{"n_layer": 14, "d_model": 320, "n_head": 5, "n_kv_head": 5, "head_dim": 64, "d_mlp": 1920, "vocab_size": 18105, "activation": "gelu", "norm": "layernorm", "norm_place": "pre", "norm_eps": 1e-06, "positions": "alibi", "qk_norm": false, "attn_scale": 0.125, "bias": "all", "tie_embeddings": true, "parallel_block": false, "init": "normal", "init_std_qkv": 0.0205, "init_std_o": 0.00388, "init_std_up": 0.0205, "init_std_down": 0.00388, "optimizer": "muon_variant", "lr": 0.011, "lr_mult_o": 4.0, "lr_head": 0.00528, "grad_clip": 1.0, "warmup_steps": 200, "schedule": "cos", "final_lr_fraction": 0.03, "batch_tokens": 65536, "seq_len": 384, "doc_mask": true, "train_tokens": 331700000, "steps": 5062, "dataset": "wikipedia_en"}
MLP neurons of a small language model. Each row is named by its layer, matrix (down: output weights) and neuron, and shows model dimensions 64-159. Each number is 128 + 32 x the weight over its row's rms, rounded and kept within 0 to 255. Numbers have three digits each.
Before each neuron's rows, "fires before" lists the tokens most often just after its 100 highest values on Wikipedia text that the model never trained on. A number after a token or word is its count.

fires before: " |" 57, ";" 14
L2.down1313:159082147148104116073104098127075100135126125140125161143183153099122114176077163132132154154093195168155096110113098152169072119108047139106114119150135146128128092158111089123093108094116126163147083136069119200156102155131068073148133110086168105129144142103098147140117110186172131145

fires before: "9" 19, "5" 11, "14" 7, "4" 7, "18" 6
L9.down61:112145161080080156174189187142104129092113068130072152116196117167179201133120171116134181172067136077118111048121079150152093169123129177088139064111120109178127078153090105096163143125107132161122169092137095146111113112105184097102111149150135116178115163130123129165144142131169101108

fires before: " " 56, " Rud" 8
L2.down223:116164149096157130150171119127125086128139133159079164149096113113129094149182176151105096142096138180093093154104164146134163097144150144123113121164090097145104109149124101158125167074132185138118136164139150045106165106175144119043135147112106113104144125146072105134088123118083121117

fires before: " " 50, " |" 10, ":" 6
L9.down1445:137148087123128118101145169109067150132114104125115064098164152128137142117174109159145129138065159104108118165083098142152098104147140155104166100136095123114122179076135130095098129097087142106138132096132133145167118166164155163137062093064141063154089110083094140152181116113129144131

fires before: "200" 15, "201" 11, "man" 9, "}" 7, "22" 5, "21" 5
L8.down1261:186173107100158153126121162115124148182159072146112111110119140153127115089117112129233135104150097148054171182063095163094165122128073115152150109111137152155136168135140109113106141128102187127138132160079126062139165170076094114147116122084156096116146127136166153098083093108099155117

fires before: "4" 42, "5" 28, "3" 12, " |" 4
L8.down427:097105089114161135061107123142165131165124149085214124164108179137170114095118192185165137139110140130151167059118089127141077132087106128092215164174116120123130149107100127059110093144123092150109197070103128123112154137127108126112190140093114086126138079189051093109161119122109071123

fires before: " " 58, " |" 13
L2.down657:155081078175121108058124105126122149184162134096111152136094099137052109154162115161112139135066109132120105086074174130123176111115169122109120141133165169122106132158158142143116104157081140166151165110134124115159052142123144077130124067157137157083210087133118204134102157086050116153

fires before: "200" 16, "201" 15, "198" 7, "197" 6, "193" 6
L8.down483:131131114146114095136115196120146173081101069090120164115131157094160154087135176172111136136094169170124112169089132070099169070129131156158155134100109115125119141127100133091094115168106134133162074124159060072203119097125125105109120134132107083125165129070094058155095173084169095160